config = dict(
    num_attention_heads=6,
    vocab_size=2048,
    hidden_act='gelu',
    positions='rope',
    rope_theta=100000.0,
    bias='all',
    init_std_qkv=0.0375,
    init_std_o=0.00884,
    init_std_up=0.0375,
    weight_decay=0.11,
    max_grad_norm=0.5,
    warmup_steps=323,
    decay_fraction=1.0,
    decay_shape='linear',
    dataset='wikipedia_en',
)
MLP neurons of a small language model. Each row is named by its layer, matrix (up: input weights; down: output weights) and neuron, and shows model dimensions 0-191. Each number is 128 + 24 x the weight over its row's rms, rounded and kept within 0 to 255. Numbers have three digits each.
After each neuron's rows, "fires on" lists the tokens most often at its 100 highest values on Wikipedia text that the model never trained on.

L4.up449:086110141159119112127071179106161146127141149112156114138191127145134134104146122159105140111074119155161129072150156071129107186079172144137177125153125134155137130109100113111113145144123144131118145106102130152147107129081105134138128118118057146141141144080153085154101132147106122104134125142118125145149134102100102133096158134146153122141122141137125098123124128124150164123124095097162157131127142177141139116121103130114128135128135123133153141131113170133113142139127091137135140124156105134070085130156155100121125131123134114146181142091111142125138100069123144093
L4.down449:108092090081156092130090150146095087121138160104099122149100135106140132145166116123109125143126129080144139139160096144135121108172118111141113143132137111148113141097135087145120118145128133133154135145125140151148164125154128119147163086105131120142115147138092161110143134132094164137100159138177128111138117134075152138092162102121134112104110123139172168096100118120096149113107081147136112125109161161142129140129169119097134161122140080125137134092148150107124095139100132134153114117129147155110152112174113120158168171103128136132082103172183160141084140138129167076
fires on: "e", "n", "ph", "ed", "ic", "ie"

L3.up173:120113139106118122119141110105083146159124175128153125151209145132128087142121121148137140130124162133096127118114142117143147130128117106173086135113113132147145089146111137155124122104134144143125146154129134089175117069128145103130145104138137074193138081162162160159133145119127051125130140103154138179137144094138135134110130149123155132124120122116102142092138132140124129177069125117104137161115118132160129141095120084085073118129144135128119145124128093148134151174089144138097151121096119151107141144148109160139119141117159082126124135128112085098166133156123144127
L3.down173:141126130162119146114135144152154092127120090064128102130139136113157162146099125106148109110161057121117143103119129153096121066155125109064115100139148165132107127135105100140131132142151118137167169111130085123099138115155141137154164134151098157109130128081122129118143134140122169149111118130145117098134132130154125084130145157159113094137097077137150148132144122131133153069175122132147119142136097128139138112157098120177123150114129162095165089135158156131122145128116102159155087120164122128152139148120118184110119083109105121146137131129142129124120170091134076151
fires on: " on", "st", "us", "General", "f", " under"

L3.up162:148116171127119082131076164103137126139110096140139097122165143163094080127127131183118111094113163135076102130148157143120120132097148107144095116115121140119117134113126144120102129086122143144124142172124097127111130159146197067134130088135127095168130167121159164137146115114118131090115138120161132097126128124102140156136148121132179138146113116152089131111099108101166114134103126127118119131116132139169129131133146094154121129132083110147119149120126161110181136140077162124101142120133149161118135102143105138133079109133153154125157156139124090103167189152124129088
L3.down162:139121178096119114127126129126141104149171110132196096133136121137120100162119115137131146133086130205130139107121163112107116135143117096158159114122123113124131114091094122137096122104099137141135155164138133101138174150146139115132146103141145137126147090130145169141140062115131067109143118137150122113123160130121090133127155132127149144110101100112151132117089152137144144150101134111093169155116130142107129141127153087147092097122108102115086095131091160123173211115076130123110123128108126161119150117120111125160109111120115146141171103107087097160141149159152131139
fires on: "ed", "th", "re", "ol"

L3.up149:092160132114153110151077112137147104150130166176118152118142110118123142135156147172143094133140094094110131117156175140146138092078123139151152117124172109098128167094112125179087083117148164133121119147100161100126098130125121113097129124176122134102108214089163128133119127135066096126123112128145156111145121140114101168134165150152139156113113092121121106141107149135152148123159096153115140122068127111137091125119150092120150112114118141172132101121135141138131122123119116120126112109122121118138140114119116137143147145156172105097116153085104086109158134110156139096
L3.down149:101153127112112150129130118139153129059130142129150141153170145114109085146156110098150148093153142112138116119171126166128168149086124090096131114130156144120132151093168088080148141132160148130084108121103160085120136142099144125154180172138130135083142170089144144147170124107124121100146090130116165135128095119122123157151125158121111127093158107149163135105089123118111123150085112134085167096140138134123156123126143098156127126137113173153112127149113119124138137111116128118114163133112090110145115099128091144160151119176102100094082126139130078135131125124133170126
fires on: " pre", " dis", " place", "is", "se"

L4.up61:112151130147103108135136131112118124123158083095183158125132131151121158141135139144111113169140140159112099096157134061119157138146156130132105158101133120127108137117083132131116103096138145131126063172091107097095132114164101167143103096146097118116145141125119151135122136120110127100121136144138135156120133106127098112105172107121184176108138109159160140118066135073160183133134095141160117131143150109111114100141106148119145157107129122073143133105102180133144137114086119168113119129121126150126101145121063125114108114119112129099153111092122179126137132100140120120
L4.down61:149110136118139134124127125077164133135134132154097145133139150112110152128148147121143119163090099121112123151095118114166122153170157149060201089182176134138093127114105120170122119158125154141137150111108115121131149110137140119060135093155140122147144117072140096106131102104124126128143168105083155111127162159146137137098149138111124153104158124112109110110166150135115138128159170172113093105081107094145139147082135130104140144129154153101115132111110126126112129125113116122121113111145158112152126106139137164150154127165120144124078115129122144136135063075122126147
fires on: "li", "d", "re", "ra"

L4.up421:140109110114121110137079140132128115114153132116130161120127143068102137139107164110118147124147156116080134105132131115117138193108137114171102076165120106173129117121057155130153129100122134132137124118142143119172137140181132164145112104132109142164148132121156122118128132118149118118161110131124130155136146158127136137175141121164165134108128139162143163088089116123162149126180084127140130107112120122112129065099108145168075140124137159129121081118132166106131172123100121126106115135138100151124131141163058108116125108090122134136151135119125108081141122076133154113
L4.down421:147128126104124137114131149153118127128166129142095173142133134133165165092111107132161119122139137112091147179155150105131109146112167144133111140096140188098126122163114162138139155152130130109147117113145118115137161105109117119090158073108137105086112092113092133132129121124146100152130169134073118143149172109113102175151087152137134070160119118147115173137077107088128121138118157136096099140084163169154126149142123147123095130128169103111106147125158105121120125115155136146095115116087110127149085147147103155085135113125131167103078129123150102116106137126157142143
fires on: "li", "d", "t", "i", "fer"

L4.up460:137182119132143123070121159156137133121111142133128073108104148110128184142145111134130147135154125120134123115123152092153115120163144098119147112080088098098145180130100110110148094138169141115131110112119147104137146124121123144164129069102132103182130123133136139160098129094136135135147089155143116170126143134117113107133166116137137130171119103139124153128134109082151156167128100125119130139141116129177137113101145084087125110110110145128119150083102170140125148137147082108095151161142128111128099116151114170175082163117145139091129149118077119109163144108094143093
L4.down460:158069170104149135144159097141095113147096110118103156123132119144099116131115105099128127172135134168088111152127125087127117140122131104149123130098123103118120123121127157158124161153121137161155131136122119156134121162123124091143147128101107150116104153099148131139134095175138146106077105137166139126151173142137090139155115125151158140087125116112138101111125127169112102108139137143169120143111108132134077186160094126126132148109132151152111167142118122151150077057155136146133110086105095171077136136118141105095106196138133161142122122156133148109100103123095155130
fires on: "re", "en", "et", "ur", "d", "ler"

L3.up310:095090124175145121124125126157096115175099161147141111122101084111115128106145161159144147126126099129112126128149135131143116126127136120141108101130160178091117121117125148117127108148102125145117159142153095125155135143082135096110128117116119127096125147132105122161122091138150126138088115091128120123134123104137105196114138164134137151071102098140178147118103120109135091140179092177119159102113169093182122147104146139104108149147125096179108143134127133105153140099117141155136149097156110152110076118126147186161136104118160122132126099157078127145130100100148167152
L3.down310:148101118101104139139132160142114124134116144107133129106154140094116152130087103071099133140141112142160087165156143075148130147110141143112130130146129158151113098135128113138109139098113094116118119096175109157081115127063097086119118167132138130169130148147133187125106122132161130135097126161134107117169113172150124109104120133168181112097165134123165130103150142134172134120135139155178104082166112158111137163124138099149124111157131148099105106134124132126149117138117077099148101146128112091112172122161127104157084105143124168079140120097106135140134127126135135128
fires on: "-", " trans", "gre", " sub"

L3.up603:081152120131153117137091099145128144146163121151140133109118105116088167115148103125101144145109131114176161106155133116157124140148122109133121145056147146114116175123137147141086154163128132127079141135128151155108129132147124113117120111145107142098122126153143122141073128136088149125122128147132102106113159125117101173157109087133140160157119148120102110153088131125142149180107097178109107148063086105110152142114144076111118100108104087162116146131115128127119152162115089138135118119120155145156185158115120111137098087099140118108133152104116133158154141122123140194
L3.down603:106142112149122108141112114132139139121149097126122120123151163110156091136163109132138127129120089094135089100134127109151147133163158113108160112121094181088122147075145092149152152086126142145092164106103158130146175117094134127125122127156083140142107089148101118115111147131126151142106142124136135142144134148130114073144139113155131129149125172086089089099140149147152143114101134124172166120102119176127140164153156127168123148104114180088137112096077156125145116101169147165122139155111100119122105104132153107141122164104148160154119131088097151142109068122134142145
fires on: " where", "o", "mit", "spect", "ix", ":"

L4.up163:100138149132126135124113174125115125168143165171122146127157116092113072133108102133111128088084168123113146157148158128110133147111148110155141136127086139165152158151133119136138072163088140192127113161130113126162154122132172129089111117121127146104106110074139136169128100153141118123125123115117106125106127136154090134113136092150106134120121115188149136109154124130108108137149113128130106080135150087151100134145124140110120155162084149127094142100093128172130172122140104131117088122112078116124123123107069144146111074118132163125161138151095130121126099092120101144
L4.down163:133129147130145143104112137149132136110089098093078100166097145158141127128149113132180165212131136105135121120111106147144126141103093155121183091093154134138136142156127115091125162130132092061171132097126114138110085121153105126134136137136163134154088141128125130142130142116143180143104145099121140103123109118100148109132150135119153152172124144118131134129142142102086107156132116134100136156131138164145099110143123115093093148105138113152191120141137124109090114088134094146157111172161120124141142127114102155144145144110092108147077108129120111107085169163141106143
fires on: "s", "an", "ach", "et", ":"

L4.up136:118193149134156098145109169150146085100166151121173156100159105132125159081120166117134097115154160186079162125134154137104096123109148127074103114136142151157121134112079104108087140125138159146088136142148141139148105122142121119169137119142092119111160101153125125145136128129134091121131073114088115123126141112115126099111165161148130153144134061140115107128129093121147130105135120081174123112141096131118101125117133119122126119094123103176135158140156154135174139136151116159113064154138157162100132137139132133125105112097126138128128115111124148110156148100112140114
L4.down136:141088089119109143085136138104129132129136093137112130144100121130124149130118116139092101107112138150137165121128109115149150132146135174118158144110105039091126149124117129112113095133094152120123153126129110151142153109093124104133160149137091101110128174127139097142095129135132153127093159137162113104120152151096146158153154151127137123139099132140114117111094168141160134155111116161121138149101129127171135144151110124119135119105114089131134142098079117098099160147099112078114184124159137142158143095156140154162154131139144145186141117098102166128164059139134177085
fires on: "ic", "ative", "al", "ated", "u", "ed"

L4.up480:103162135107170153118134158057086127135141089111143094090134136103155138137132114122119153096140113137136156125119110122154082158095099136119151082132126131116115150134123153113130124154131142120130142142113152122163130162090141147115128114169076155104141108093124131149102148118109072114145156108096142147131118133093119142095135095090147130125113104144142122116077151136127120124158116188114111112089092101132146105135139071111126148123137115133098119118137194159132175114093138139107125163125131167140150155179106124179134153105112133179135115131093175122160109126134119105
L4.down480:118148100090149133125120077184102098126115134135108167158110110154164123123094087145108138145117144167110131158114145111115121106122184102143114109152125109093156130160133143098123143120131149158111157134148140133071077112115110186125100149144132135171123159124142124147105095129119148129122116163148128149149133171146127121143125140143140159127144116086111119113126153116169137109114159123149131158154104131103136132139064141138155124119168104187081100108110125138139106100146113130132122138101133139123140123149120152135078119148146118124090155091162118115062123077083097165
fires on: "la", "ur", "our", "bor", "ine", "en"

L4.up71:134151161157129124141145155136150098159109084150122093080083131079077131125089137146121171128116151096129157170124139095135100151135146151121127152161118160142107150098103180119147128153113165144114148144108124103163137139143140127149106115127089096136138123169122174119147096128123121139099129179098134098114118150111125109110125113089166114121115093118132131108101119118143161158151076140169115180107134112126134085105148083068111125130141121137170104151109168141144149091109148132114139114144140112112125148145106168111132122102103175130144124156114150090118138119123178113
L4.down71:115160147137134164159114107162087133143128139120136153149113144107103121133149111111138130160124163133118164133141143096084166079137123128144095132076123140128130117145140154103151125117172139140097118118146153157098151095130128141144154136111137143187087119140117109097108132138142188124108133090137161168111135112128118150112102096131101100172129159153144145131128091103171126171128138110154084101144134145111101134158080112147148097158106194134159101149132070105086081135092131118109126119158125145109071127156123147124113112101150119115112141117132066148121142120136112124
fires on: "ur", "m", "z", "bor", "gue"

L3.up413:156111125157141152126128154150135133133128160138156076113157144142128134147128130153156146128092065130112166115101121151105129104155133123125092153105148153141176152132148138095114132117102147135079134142114086139097131141096160124084107117105120149180138083104141132097096114143115101094084108150123106134141131154169112120112129130091144118078143134147131136094103135080128127115144098147108189124134118097114121150107155087101090215136135144107150195114138121112107124123145125176146116126153096124144131149139130141120120120134165121110163140114156137117105135166124156166
L3.down413:106179145102111144142133095154119149135148080115145147166124105105123108117121120123128150129152176155094125083141177144170104145116096117135159135131094135126144127128144114163129108133111131168123154131169125144166122121132114141133149112138129100092104138171113153148154130095104143131131162120128110136163121101142112106130078154146181125106149107162111161206128150127120126098099094149100118089102118122126156131064092119108131116146140164132123096107120159146158108085179109148113091132108122110087142155122136093151088131109084120121099128136153118107103154134118169148
fires on: "-", "r", "on", "er", "ong"

L3.up82:121111145139153062098103130105100122144119102144130132169147142137153059174151143166110115137160180151118166090168145112099134135093114113182116121103137135135135128112130157142125103134133127142126123157189120151117099142146146145115096121122084124156145117127137112136117121130104130110090120116123115164177120142112130164146119137155144139113119148126110111120116131107116128166136120131109104120090174153136172092174115106127094132108090093116115108105124099152193170145060111094129109147119129123134133146165109120109100121083127144166166094126172105120125120117110124145
L3.down82:111126118077143097176116140132147176156121151141089106143151133088092119122150127115138164096136077125139121117142096136123157187134149121137133105080111110136109124109129097107113129128145120140151142140128164067117170112107097162118162154107106141111104142170129096121108145106092144112155124114131125143137116109130162143148162167136127120169102159187095129090155148145076155141083158140118094145100130136124155117147138143133157153099095118168136133135150078099142127132106148117129116113111121153076137145156078133119140158155116119089139166110133102146118135159135103111
fires on: "hi", "ri", "h", "ol", "he"

L3.up734:092160162111179125100135139081118170131135102159126162102144160110180107099121123121110158123155126114127110166118170114130120072122110133131102121124122099118136087131096114120125133124131125121136063137143148069098117172171114074147179135173136112124111186127157140149109142114130136116154117131097115119131138122122136133124160135153118132116144142180106104173090093141135156161101114151118113136138128118170114143101161135139121101095116105139135131136109145130152138158131167154078163161119128149146130137129076115155108159116118137093123150122134146101146080141084147114
L3.down734:147086150131132141120114128141149079132107110099143125111104118128095140168127100140149108138103160148143173106111083135121124172090162087105086119114124136129097153133193182108136139117157126142142198143107111089122124116116109171115123107106159144141115088129141150157104133128113149119073156113086147114131142078134149110162168150092135122162108137072157105140179130156103167131145125148145135118150126132077109091155127129109131143103144129119154141121109157149127151107092104154168103091132114112104143139111142143177159104119113109140124137107130121108115140151121123135
fires on: " by", "d", "88", "led", "tor", "n"

L3.up178:151082166086140131112137127118108152172125173149164137138136134138116141160150118147140101134087135116134104130147116104164135132144123127144088136169189144117125140145135176135102121089112148119130132159099077141137127162124165118118140059115122161152134129131175151134083129118126141074097110127132150129095171131130097112144157110110149113142117098134146110104102163101116148133156119137125093157139130165116101143149187100156091110114154162133110120126102133098144107127111107119143108145127141171145093116092156096109122160123115161125126117124113051150136108118107145171
L3.down178:095134123128096128175138144116162108136123082111097134123101115110129132103133144163132136102154151146115129102170165121118136126112135140097097128123102153143161123120152138116150098171091100114114114098131140109129087127143126137111158174162116091115136116124076129143165153121111122142172163122129091120150152131174163152102137146130129114109126149140135145150126117193149134113108138103141145105106079128122149125100083137070116124172135100147135098110175071151121153111121119134124157122108137118151132116184089178123139056119149092138123126104121178106128132125129173117
fires on: "h", "b", ".", "ha", "or"

L4.up693:072082168109140099107096185074129141139137115147122148115121164054128140097160159121123102126138143127139142121126155091113154141159131152137147145110145098177101127138112106128098134144098135159147125152133089095128129150158129132131100087126098148116164164157162168131158121160117126132142146111107115124103164123131165142092154116141169117128129132168136088133155128124182163127138091195124128084123129133143161114122154122112155111088100095163136107148085159110155124139101106133114138106139141121125099126122065125110117107121144118128150114094106124159142137127121122133
L4.down693:111121089120116115132107126120156109105148117144105083141126147075157117116133149147121142180094154166139141132155133168126094119126128073140168126112137139112110101102098099117111134113142113167144100189087141097116125106124120127109104154110113130110117160112139087129151063088083092106143155111150110113133138167134173119145155125104152165100148093152146123102130153102129140107100133153131153131147124097140101119129119077113142156136134175093115157107145126130114125131134131136158092130133114147144175119131151110117173105119133166173168122139110166157186169122128125108
fires on: "d", "th", " Ad", "t", "ed"

L3.up691:098125110122129070117108176139122113118133153127150127129115144154135145112133115148109143065135123137102136117114122076123095107098185121160146138088107146148157140103117131152158151120120134112119097133125092119136168137119109116117166127151115153180133148126137123133088112117134151086141080112145111114109151178134133131126117124114134140120128128137067100189128109141152106142132143121161116118154131097114113143109130116099104141159133133121110129170120180181141165106121122180149117136155109089140161162145070101144131146093176146165131079157141160088136150133088133139
L3.down691:136132091160112151120093093102149093126105152142153110105099110116080165136102135134169140132160117142116127136142112136156162135144124119121138159113111141141151126144105135146120126114155163103145139109155167154123142141169120126111118105121148153127111137128159126113128067125112110150117120160148112111163078132149079168107109118049099137125145111112072126132110100133123084084108142074131112094121184120131132096157141118096126121116138168087179111169134131151106136096135107122163132157144167126153109163149128161131103141081136112126150144151156167141114163111154140146
fires on: " /", "-", "en", " of", " El", " a"

L4.up85:111146104087201101130067119101122153166120095150128168126168087134136132139142140174114166078112097141121137135120140155126132178135148130105158127153131134155118126100155118118091129096157127171130091105083147086136129111141130106123159092196073122083121134149138111146137104157137106118104109157096118115092112141112135139133187146136095111115141134126147103134115115174150138135147150133143140120129088089137138151136099128114148127106145108164096106113101135125113132148101128157115140166114111169139121139156090120137114100140133133150162114154119146157136093133101129171
L4.down85:129108166176065129145137113107126122121127131096122139142153087081085163144112160161158117138095099175137111147128109153141148125156138130138158155155159092157125131147158138122125110168108143114106117157155103111115168110162098102195120080126095125127106129127109113133137085134107091101154131096183081128125132124101129119127140119143100131141121098128157128095099131136104124154116147147139138132138137138107131107164145100121154182137123158085157152141125141087115140127097126135130102152075113122102170136129111136093076147105149097142129142157157126124098166124142162102
fires on: "el", "p", "mp", "ach", "et"

L4.up224:124182126175128114069121137119138157121144135160145137104163178145110114129149134169104111135120158115142160148103141131120133102097140133141108102103118142124125120138127143165109130112113107191115127128115121097128106143145112135122100118179131102159136145141139157162119123134109119142162145117107157139198123124104147134145152171129106184119099058127109102132132139120138130149147114133161144088087089122159121155125130078146128134113087146131108123117111129131147146155139134141098122075128127147134140101125092108141115066066114119115117089182081129105125096114124109171
L4.down224:135126107108130121107126107143095093103162061094144132175159119104138092121150140122141121113156116164166117132146102133070118109104131092093116130143161131170123156120121080125106151130197116148154156155144045090124124145122167124105124153147137168118147144133136116106155113104144153150104127152130085112172145136149143145146169135163098130090117126125143157132174122139087134127168126157135118159119153120154141142144115153118111120096132119139126140122107138061149134094109114088157143116121120103143127139133131149129138151109098067108105134147117121168120145139105114123
fires on: "us", "ne", "n"

L4.up72:151130132154138133081140148118153104125130151152145153112128116107104124161090136131141165124075112183084163123150121143116156158133157115127134121126147170140084112125127177164129094126154133180104113133127134112133118121137136143122181096130088119127149122124183101153108109172102118116118173139124084088115090112115114111101127085145176084138128127130164072166094137118148140126112104127131145131123151102151140076125154099116098122133135097126138151161133133149125124089155133094132136128137102157176134113150129132103108111122156163132170140084094117115143104104079119150
L4.down72:092132130122143154158159099124058089119111141109109089129199142109163109111127127114131127149120126135161112133109144101115153111085065110158125148161129121130090129112108135069152156126110103157132127161071160153106139135139090104113096126145129130113169141165114175075147171107128115149113154124117176132151097130126109144144128135110123149120132170109113152114130096147105098151121130133129093112137163150119142128144174143154120134094144136155110064144121142117126100114135113144091107145123110129121116139155157123119141134135147092142108172159156119173130113144164134095
fires on: " and", " F", "m", "ver", "'"

L3.up752:102134155119127139164114117108146142112132130143154126135155124102144144076168110133100138074154162127131097150160136101126146139135147184123154155142099135117154167142098139138105121151147102159117113132137127091127113099134103108173129120161123144148118174158135150175077129065122136077104119133121107129129126125156144137150126130180147103098117130152099104118116134090119123163115091108118120122113117097094115105088118111098135146112088065184159129147142121138148136132174113094151107122143115133137131123130135195113143143107179118131139151128102155118150121103064125101
L3.down752:149140112095147103124094054090103135171111136103134104086115129119096111156117140071144142109092109087111092095131161124117108107143121166136157152099133108141133110126163127100142153141128147167147138126123129130105093130198106146131106126106144126142122165150104163121103129118135113095102103112098113117096146109138150126147124168122128122157130163119142107125174189109100151140126147126106111113149150160159123123117155138116159165150153124094143141154106149115102105159124126150094121077135104154102082130110108140154137126153115176202104126133133126146121133144161121160
fires on: " of", " ", " m", "A", "al", " received"

L4.up642:114163141133087138099076106156079152134138133173141118137141126166080107084111135125094135142153123168156155136139108134134137127147118155143180110128123178149104160121130136113085074106141132168127120096157128129083114153116126159116133126149171111130133158148113117123124148096098099143080122128110140136143153129092117159107158101128173101113135122141136109107076144119110141121098126139137101124124127115144124115127123116101108139103125099172121117109118142117153152126116126112104130150095114120183146105159063163150173114101114202129150123145092132125134143116108069108
L4.down642:180138144149172134149134139110088085146164149141137111138144157126111114078111104089131116095116147115150120140151154120174138134167097096159162129088124114135141161115105117138152150163096141108119109103107166108122091126102102105140114125116151139105189109117114176119090119136136172105161127086106157106111125145121107126110111137114137115140124108094123122169126154158108150129138141153126144162134099168160134100111112167141142168158101098112150157134138158145120059109150129106142117118107156160130140109080142113124069130127156148150104070124139122137096112122103126116
fires on: " "

L3.up36:123150122165125130142106161128107147136122105155126112173139122088114140113133126114078154109067146155102158118161141106077101159143149124093166080095132119124151122104103129103093083182166168095141118144107180121114130162107129118092125116131066114121143132104137128144123119113135095087142131136146056085124104130141158125097141116131131133117118128143134121099138125138118163158103137101129177112112117101127111118101139153135155145117129127158114177164111154120116158132127131155118137134123113130118132116172127095124121131134147150176120151143124141119094088135128192067
L3.down36:090162158088146126108136128091153135122148120110129127119117128149147101143126117159097099124129106121134120105136132076173104151180125146110149128117164135127122118130159146120094101113113097073159120129141133082103128143162115120138092149148138112119128147129130156107157083112200099138089140139110115118193128157141157151129134188147157111132122133132137165104125175099104131132128117138087147132130082118121154094120096112106129155164126119091161118090129131136155130136108118136135152127130113110107151132171159115124123147111135147159091090071202122102087141119135128153
fires on: "e", "ic", " is", "---|---|---|---|", " a", "in"

L3.up189:090173124131126115098133118109148173136131161129134127102126144108139125121146081125147117116147119149130090152114148120123166143106115150167131124093119154132165147114117169126160097110114139160098154151146141156106104182151158129177128109137126102095118170093129164112084114114147123140132109099091130132160132128070091170164125140112125171099107102129060148114104134096147093133096144165114123124121090140118127180127165132125100170123145123160110130118122137129147145131126126124079108148124130141138171124096127165156142103143120143139149135132091094132101152112090107198
L3.down189:181099105122136119119119158118126085150163114104109124163116126142133113129125130120166129095105170102135156109110146130140097102149138127121135125129080149131130111135163112123118135111139144111159162097087092141110142134156125142089138128110111121116147074172137152112116127167106144141105113133109118103094125168174102156135158104143107122132109098118157091117157197182135145116120150107172152126094161117123106096131078115104099112119091127143151133127111121107115183132106149130131147105132142164191119140171143140094159131091122091132134152114124137137153181096095165108
fires on: "s", "n", "st", "ion", "na"

L4.up432:151140131156150113137114136078135126166131165126188119119114172142120178141085156139118166127115117147103121161135134134079112172092125136136130127105105138132147157135111124122135093138125137140094095120167103123102095156167112144112147113161129100161115106146137130139126143086122125103078133112076139120148088112139138143056132091133121151157136074125125080090136118119098131142131132149113113151138143122137184139115168127098137145115133095093154169129141156122162163113124125132141111117123145119098123141152134123105075105141137086164169132134090136094127105107109116076
L4.down432:092138118147117130153119112140128098122125106125087157127177099126110148140122104078145112160122129084132141126107112129114124098125124154158103162127145172174094097155097131108143129120178114125173131145140125085103119176141140061161121113127127127142134146088116134129130175134091119146087137127141156134135111109132116091135097158096104096146097165130170135137143117127148108155103132130172155082143142157124122088109109179138105165092102140172129095107103116126122159152123119130157161141135102176137144111119155125096132079108128129142154154135149119152072149127144096112
fires on: " and", " for", "'", "an", "ated"

L4.up581:109124095106137133144130145113151112180100133208143108118160112113157131126101097133109117104082164152070179131126136114127148147103094139113132120132142149115129152122149160149077065158119157149147135128123104113154164118097181100087097121150113112086151147114105132127113116164104133110131114166142136067109144154129094175121137123145137147127111122112120120103092119168118180134153108128116146122139115104090125149133114149122138121128088147126157174120098117111139145155112135141120094115125138143124146149157113125110119128129081113134160131123090111089141128135132181185
L4.down581:121106122158103137150120149151108151084117113102127138134098102104105149084121144083161135114132105140161085134154142130147109138132165138141102161130126138129157131114153141098115125108135134064139111091145116121088093096100134152128117150117127132108116123164161173175126123153151121114128135124141107113142152142103122127100127151101151134119119101171077129154106165190100077188139122109139080165129080148129132106133135086113108127161182131108145087137123099084116127139140143100149177136138123126170156139104127154127128085115142094122174129122130130146131115169143166124
fires on: "in", "mit", "an", "ant", "s"

L4.up631:109161111144135129124139110063156127117122130099165089095077104119095123123146142122146115096124115131080159142147116123161121154128121147154167121124101165152164140083128119185146102082134166094096138141067181109137135138119144150110107096124101118135143148104166134120137100125105120088132128169150143140119124156088115134128117138146140139145177111121100118131143117128161152126166144137098110107115110087119163092118166131131110118087132118137119112179126153104125139086144120129087111162126156181135135145155118107126120150172154161133134120104156141103128126071096118140
L4.down631:168071140159151144093133116159172118160119117123085137131094161154116149103174140125144138155139126130152158133126117141139131108147105109079088136134132090144160093135145096132127106122108120185155143118133088152112091139126105107108113111115162111172134134098105125125102112077125104150101133140136128156115160166087133146125151136156103116090171153108127139128126119137111155138150119102137190163146111143140080141130110129178116142147149154131117151157133149154156110114121130155172178128157120085111145124122121087145103120141091091083119083124129129114097079123123113135
fires on: "o", "en", "ine", "w", "e"

L4.up58:095166082133178092135153144120120100116155095182177136138136159095154118145112139166125096111151130158111163152134128108095119132099166126122117128118097117078113169076150145147138117147164125114123154146117105124123135097131117135162112054122137112130114157106151157180106131104130133141120114130136146143109148134140132136132141148120164157080095102123137115136135130123122114127163152104132142133136099073107114167104168109116143124078140142155110136081116131122146141126110072134143119127131124147121138164154110111161085138139146147118128156106154147089178178093091113132
L4.down58:135116144130077113146094095119121138106118141106116109113188127153112135129132126182131129121100131151118102112115124147140104139162122141136133137125123094127162087119190130129154114128074127135129147142100106127141118146107129121114116138131109103137134081158103101149138097113115148119148126121136161129151144139121131136092155165144103159151166122149142127154108144118095125124135174132129124174095132178127126152107108128096127167158151114058065191128120132114126165181136107119112134149088180114097127121113153101113133151109102156169150118163068089115155095125114128098
fires on: "re", "le", "ic", "ta", "me"

L4.up440:105168130146134127104121098162084123139101125167119159126113156125139118159121104147118119125143117093124128147137111122121150131116131173119142179104096125151154174123145149138129164148114133102118150132144101110099081176174105132146169088178126100139121145116173150106163120134094119148138140157129161122120127086075109096124140151131174143112109103149115108109112114134119146127198119123131162105131101152160123145099173094096142119134098143134094157123151139147117112140107083133103163132112113149134140116163095112128050086137129129137166116138094118119150120106095093113
L4.down440:123132090122075185139132148175106146158136085102139135145180130100101155140124135157144110117132137144169143154150161145150066134093120126088101097108106147123134140154148120122141124052132169154186110111111159153136122111078162131135129111117118112151162121084143135131130106107131121100151130131100116110166138137167148101142112127103068081100113126139156134165156115123111127146072133153153132131110126121137101131126139167145151109083127142136152106166142095107120115126102135123133102108155130134124131118104137102110155167124102123162144078121137127155143109109124173129
fires on: "re", "ne", "en", "e", "S", "an"

L4.up268:161128179154168150113111139110140141127118118133128127102180089127141144165129151143122133137085148140116157063134169118114116098126171106090135145113118137151130111122130149174133100153099138130104101114149111153139099185127141105116114078129102111138136151072152124155140115115119156120121131130142068133156101147112135095102152128153163118096095090142175119092116136096137165106165110119106127123127143094090157137129129111153134123122151115096134138079113124116132134120110124137139149129120102155114115157118123149179075108126187125099150155147111135102099130102061142134
L4.down268:124131120107117149130082146095151096139147166094105139098131148113112118115128104159104124111123170130100079077119133155112100167159188168160120104153120154144129127124098114155095153140140125119115150157172107087142144115141116133121118148116094129131142110111090106127144148138131095134159115131136160121093128107101142148086115120166138128144136112145111126128129108159102113086050116166114113123111149131142144138115131152065130108157171120164128112116150101150114196153143134065117137139118122153098141141138102144118127147111187173118122156138126168116131137151120142092
fires on: "s", "ri", "g", "w", "qua", "h"